config = dict(
    norm='layernorm',
    optimizer='adam_variant',
    weight_decay=0.09,
    batch_tokens=131072,
    steps=6832,
)
MLP neurons of a small language model. Each row is named by its layer, matrix (up: input weights; down: output weights) and neuron, and shows model dimensions 224-319. Each number is 200 + 30 x the weight over its row's rms, rounded and kept within 0 to 999.
After each neuron's rows, "fires before" lists the tokens most often just after its 100 highest values on Wikipedia text that the model never trained on; "fires on" lists the tokens most often at its 100 highest values on Wikipedia text that the model never trained on. A number after a token or word is its count.

L2.up433,161,232,219,184,212,212,184,194,170,216,217,223,214,214,201,185,262,164,174,194,203,208,164,193,187,214,170,218,147,226,165,229,212,243,211,177,200,187,214,181,175,193,214,170,242,243,219,188,206,217,183,218,200,191,203,219,216,173,121,170,231,177,199,245,208,197,217,183,210,179,199,194,207,176,229,219,202,226,221,221,126,198,245,162,176,142,236,188,184,147,236,253,222,171,239,210
L2.down433,180,205,268,196,257,184,169,235,181,176,193,214,228,149,212,156,248,183,177,194,216,245,182,180,184,231,145,190,198,193,196,222,218,230,196,210,183,196,199,149,206,215,172,218,225,190,227,143,175,204,197,228,185,176,205,241,180,177,175,195,168,174,189,204,212,276,226,132,231,213,173,170,184,186,249,178,199,195,234,198,238,202,194,209,196,203,162,243,196,172,222,133,196,181,182,221
fires before: "s" 75
fires on: "'" 74, "/" 11, "-" 8

L10.up683,221,242,193,173,167,243,195,157,153,259,234,223,166,172,248,193,270,212,181,200,201,240,195,201,245,213,153,242,243,244,205,205,201,163,190,176,208,173,208,211,215,193,189,188,218,207,245,253,204,216,223,185,215,214,234,180,208,225,223,198,224,159,225,214,189,192,194,239,177,245,176,191,161,219,193,214,218,252,190,188,190,217,191,170,218,182,207,145,182,219,157,248,221,204,197,155
L10.down683,234,237,181,146,226,188,237,171,168,226,240,175,150,181,245,197,155,249,189,160,229,253,208,174,158,182,245,223,179,143,194,214,258,152,193,233,260,285,217,196,165,219,189,220,233,181,166,196,220,193,148,183,194,232,197,209,206,219,151,169,161,177,137,164,199,160,238,238,208,203,209,240,145,157,232,214,191,163,195,224,202,236,153,224,225,181,195,207,267,190,206,172,214,221,241,184
fires before: "\n" 59
fires on: " ===" 17, "===" 16, " National" 15, " ==" 10, " =" 10

L10.up570,172,198,211,202,211,159,185,188,175,159,217,191,175,193,186,191,225,168,265,223,206,214,188,181,236,202,207,171,191,212,239,230,129,192,205,127,215,212,177,222,175,165,263,212,195,244,200,225,290,243,179,219,238,216,217,184,186,237,198,261,216,225,189,196,254,173,183,232,178,226,241,200,203,195,138,215,181,193,198,232,207,140,254,145,199,187,174,180,204,199,114,209,202,190,195,152
L10.down570,197,174,194,238,225,216,230,261,167,230,152,238,227,237,237,190,210,185,176,212,185,202,204,184,219,219,196,236,199,213,186,219,152,233,163,218,181,235,200,245,227,177,183,225,266,193,167,164,206,204,181,187,224,227,173,180,182,186,166,211,172,267,225,205,156,193,165,267,248,186,217,188,161,238,161,192,222,170,231,178,207,147,189,209,195,184,193,229,173,201,221,212,261,165,188,189
fires before: "\n" 43, "|" 14, " " 13, " |" 6
fires on: " |" 69, "\n" 20

L10.up381,243,213,215,182,227,201,237,188,193,202,213,256,220,203,232,154,161,217,254,165,194,198,184,211,232,213,231,167,196,227,231,221,164,213,162,268,211,192,175,239,180,168,192,187,161,240,211,232,214,196,233,190,209,214,175,142,184,198,176,193,231,232,200,141,277,142,203,200,217,176,199,208,198,141,176,240,174,217,189,180,162,249,189,119,149,165,200,168,252,145,185,194,249,188,233,183
L10.down381,219,199,229,149,178,202,164,224,164,157,224,124,224,236,224,190,290,203,187,172,239,276,190,144,208,232,197,178,203,207,154,181,198,222,235,211,159,189,223,217,224,152,220,252,266,207,170,174,184,176,164,230,185,201,200,200,200,189,210,210,208,209,181,235,152,196,162,160,260,183,214,209,157,228,185,168,260,148,180,232,208,148,214,179,173,291,149,213,162,257,222,223,169,236,208,162
fires before: "\n" 47, " " 12, "|" 11, " |" 10
fires on: " |" 69, "\n" 12, " " 5

L5.up731,213,155,191,182,172,244,190,189,174,158,215,185,166,211,214,191,197,173,218,205,240,266,183,245,228,208,240,194,192,204,257,208,245,218,156,269,240,145,182,169,293,177,227,192,234,217,180,189,208,177,213,257,220,209,212,197,239,155,213,156,201,208,200,167,193,175,193,189,217,199,198,186,194,198,214,193,191,157,205,174,229,245,216,207,175,214,212,235,202,159,170,212,187,181,223,209
L5.down731,151,188,167,117,145,156,116,165,207,240,197,172,177,243,198,168,270,208,170,226,181,272,153,195,213,193,217,206,225,195,249,178,201,194,197,178,196,249,214,132,173,181,228,248,215,242,218,185,175,217,193,203,196,230,225,186,186,231,141,230,222,175,173,187,178,207,226,219,202,183,193,128,196,174,198,189,235,188,223,237,188,180,160,204,193,194,172,189,148,221,250,199,164,226,230,178
fires before: " |" 61, "|" 23
fires on: " " 74, "\n" 25

L5.up1218,196,230,186,197,211,239,171,195,224,207,199,214,185,186,231,253,211,178,222,187,252,181,158,208,251,189,182,193,167,240,196,203,218,213,209,183,193,194,224,164,218,190,186,190,259,248,250,190,211,227,189,201,241,229,188,182,253,221,190,233,239,210,232,232,203,224,196,205,195,214,194,209,205,234,258,252,201,150,221,167,184,205,212,235,236,214,228,165,180,219,200,262,203,196,174,199
L5.down1218,214,208,205,174,182,190,166,221,213,195,186,232,206,233,194,204,157,243,213,217,180,136,203,232,215,215,225,234,205,167,191,171,195,203,224,258,188,140,188,197,186,155,163,159,196,172,200,200,201,184,217,231,185,170,210,242,223,179,217,216,210,146,202,172,215,156,215,156,215,231,252,178,191,197,174,217,203,183,250,186,158,204,213,222,176,178,168,258,221,217,229,265,184,180,161,163
fires before: "\n" 60, " a" 5
fires on: " ==" 22, "==" 16, "===" 14, " (" 9, " ===" 8, "." 8

L10.up254,210,230,225,154,264,246,223,222,224,175,261,211,181,232,178,277,187,251,221,181,190,161,212,236,210,199,208,218,183,227,212,223,180,228,192,194,163,160,229,242,208,208,185,192,235,263,247,208,168,220,214,267,232,255,153,201,224,205,190,209,230,191,229,192,212,205,172,162,207,225,179,133,180,204,183,242,288,220,230,203,184,187,184,149,159,162,242,160,202,188,174,235,180,185,201,156
L10.down254,156,202,181,183,159,208,165,189,169,205,122,208,230,146,170,161,175,191,236,190,215,254,144,211,162,148,236,217,217,208,208,255,221,234,228,215,223,218,183,223,227,191,181,199,171,99,168,237,174,213,151,147,184,183,265,202,216,226,166,242,255,220,178,170,181,136,217,185,219,194,187,234,202,170,242,176,161,230,204,240,222,218,240,232,238,139,170,250,162,210,241,168,197,184,213,262
fires before: "\n" 60, " the" 4
fires on: "==" 42, " not" 14, "===" 12, " under" 5, " ==" 4

L5.up956,180,241,227,188,184,247,257,276,168,232,228,168,202,190,208,184,194,192,135,220,194,182,181,261,229,207,200,196,195,221,183,239,241,187,168,115,154,182,238,202,223,198,225,228,248,246,220,183,205,200,175,280,234,194,206,217,222,203,177,234,228,263,243,269,231,220,192,197,182,180,232,216,229,179,206,209,208,178,189,201,192,197,256,208,206,173,183,155,154,194,203,196,199,171,199,150
L5.down956,227,181,212,194,210,213,207,189,210,197,213,164,225,190,224,188,199,168,224,211,174,260,223,163,210,189,223,260,219,159,234,159,206,168,166,224,207,195,200,172,203,198,211,158,234,162,162,210,264,237,250,214,214,180,221,186,180,144,182,238,234,166,194,184,207,206,220,216,184,217,223,158,182,167,245,188,244,144,178,203,150,214,138,183,212,187,207,189,192,163,142,157,185,176,235,191
fires before: "\n" 100
fires on: "==" 58, " ==" 29, " ===" 9

L12.up1243,221,213,184,179,149,196,168,227,195,208,225,185,208,186,174,204,162,157,154,211,165,272,197,209,165,253,202,208,227,209,214,181,111,258,296,183,163,169,177,170,155,181,202,184,218,208,201,251,239,220,220,218,204,234,167,255,202,227,219,220,170,221,196,144,227,203,205,168,215,150,153,190,238,183,194,205,237,207,143,218,197,180,175,183,212,180,164,215,186,196,157,160,233,186,234,226
L12.down1243,235,166,218,203,169,253,176,188,205,206,188,213,189,208,177,208,178,192,194,174,193,175,204,222,192,165,188,237,174,188,182,242,224,167,177,167,230,194,209,225,192,162,155,181,178,202,215,196,175,186,214,201,209,183,186,182,225,154,199,167,201,248,196,212,221,200,177,199,188,202,247,237,204,168,232,198,263,204,259,162,232,226,188,220,247,216,172,190,216,206,276,241,199,238,173,161
fires before: " |" 90
fires on: ")" 31, " 3" 9, " Freeman" 5, " re" 5

L3.up75,227,188,192,212,226,196,194,170,175,169,182,211,206,246,172,193,164,156,236,259,191,188,237,280,201,238,226,194,178,181,249,147,190,216,186,171,100,179,217,207,207,208,159,201,191,204,242,206,205,168,223,203,193,200,227,203,145,186,162,223,152,126,200,204,227,237,186,210,200,296,203,223,177,234,189,167,199,188,214,196,189,218,229,199,213,182,201,187,206,184,192,160,177,185,222,215
L3.down75,205,194,181,187,186,160,186,196,161,222,221,173,159,173,222,239,185,174,201,190,174,191,207,195,175,194,217,216,198,213,213,241,214,206,206,180,250,170,264,220,160,153,218,186,229,222,196,239,169,185,178,225,229,188,138,198,263,221,250,210,204,210,198,179,272,216,273,189,233,190,213,159,232,164,204,219,200,186,199,144,133,185,161,180,221,192,158,224,149,231,161,210,206,180,212,218
fires before: "s" 61, "t" 8
fires on: "'" 75, " and" 14

L3.up893,207,232,180,210,176,162,193,219,164,217,166,223,182,203,272,194,201,212,190,236,264,213,188,235,202,238,194,190,160,239,162,209,159,160,176,189,260,172,246,181,265,218,209,206,196,193,222,224,175,225,132,176,262,151,194,196,223,247,209,185,200,158,211,250,181,211,235,138,121,155,181,197,165,176,215,232,185,229,207,177,190,187,202,203,209,211,177,186,192,223,214,240,195,218,214,209
L3.down893,200,191,241,245,190,196,223,177,235,256,202,193,180,148,164,169,233,210,196,174,253,237,155,204,250,237,204,226,163,186,176,264,179,212,254,184,231,239,198,228,203,208,218,164,154,184,161,192,209,254,133,250,226,202,249,208,222,200,215,215,220,181,195,265,215,222,216,205,184,245,207,275,239,155,228,161,219,210,175,192,234,192,216,255,187,171,198,142,210,173,184,196,166,188,149,186
fires before: "\n" 81, "s" 7
fires on: "===" 46, "'" 16, " ===" 15, " ====" 8, " ==" 8, "====" 4

L3.up476,252,217,172,209,199,226,149,180,190,163,194,192,225,197,210,187,176,162,235,217,205,245,182,264,188,233,204,230,193,201,176,260,142,247,228,184,196,212,158,174,184,227,192,197,203,210,201,220,244,255,202,208,213,220,150,167,184,200,227,215,161,243,206,192,264,209,223,187,192,188,181,190,192,179,260,239,219,152,181,199,190,144,195,204,191,170,163,199,221,173,214,243,230,181,249,213
L3.down476,208,208,199,225,178,233,224,180,173,157,164,212,180,194,223,205,166,184,236,226,226,240,148,226,201,240,199,221,181,217,203,207,196,257,197,210,174,195,160,209,210,182,201,189,214,232,243,247,202,239,252,224,219,211,116,136,201,218,207,213,214,186,246,230,232,199,195,182,186,197,174,190,176,200,254,211,189,160,188,184,162,160,213,168,217,184,163,169,198,198,195,197,211,168,274,202
fires before: " |" 49, "." 15, " the" 4
fires on: " 9" 18, " 10" 16, " 5" 11, " 3" 8, " of" 6, " 11" 6

L2.up8,186,190,201,179,224,236,220,225,170,152,234,153,203,203,198,178,179,186,208,168,162,214,187,240,238,217,241,193,147,221,251,193,197,206,184,211,204,158,257,221,192,194,163,157,196,179,224,188,216,211,251,237,200,179,248,222,215,198,191,179,185,230,217,231,235,202,162,185,234,235,189,193,206,222,213,207,233,161,211,240,180,198,268,171,206,173,228,203,147,180,245,229,209,118,215,259
L2.down8,151,188,229,229,173,166,249,148,223,223,197,206,229,214,186,193,155,210,194,221,253,204,176,201,219,193,220,191,148,182,204,214,211,240,243,155,182,238,271,229,190,172,268,240,190,213,202,170,220,161,164,200,152,205,185,248,185,238,230,186,195,213,164,222,226,203,202,148,223,175,213,207,225,227,217,192,198,197,166,178,191,204,121,223,154,150,183,187,239,208,210,157,204,221,216,154
fires before: "s" 39, "t" 8, "ll" 5, " Clark" 5
fires on: "'" 59, ";" 16, ":" 7, "-" 5, "s" 4

L3.up650,231,242,222,222,172,255,186,228,184,178,176,186,187,151,207,209,192,223,180,227,202,209,200,246,240,201,197,188,191,258,213,180,189,187,188,215,146,211,207,183,240,182,215,186,165,231,191,187,245,244,218,219,210,181,203,161,237,176,244,188,244,235,208,201,203,194,250,192,149,200,153,186,171,181,217,244,220,210,201,161,235,168,246,233,203,224,207,233,195,212,186,207,192,211,188,147
L3.down650,191,217,169,204,203,180,253,140,202,206,240,213,148,232,235,267,214,210,219,192,200,247,154,194,214,239,248,177,196,167,176,166,241,223,215,222,203,227,226,188,158,182,196,219,232,231,201,183,154,245,231,214,222,217,232,174,146,209,175,233,214,202,203,172,199,184,238,266,221,143,203,185,189,177,182,209,198,196,189,211,183,210,189,162,223,200,188,211,171,190,149,254,215,162,186,252
fires before: "\n" 40, "---|---|---|---|" 15, " |" 4
fires on: "---|---|---|---|" 42, "|---|---|---|" 12, "The" 10, " " 9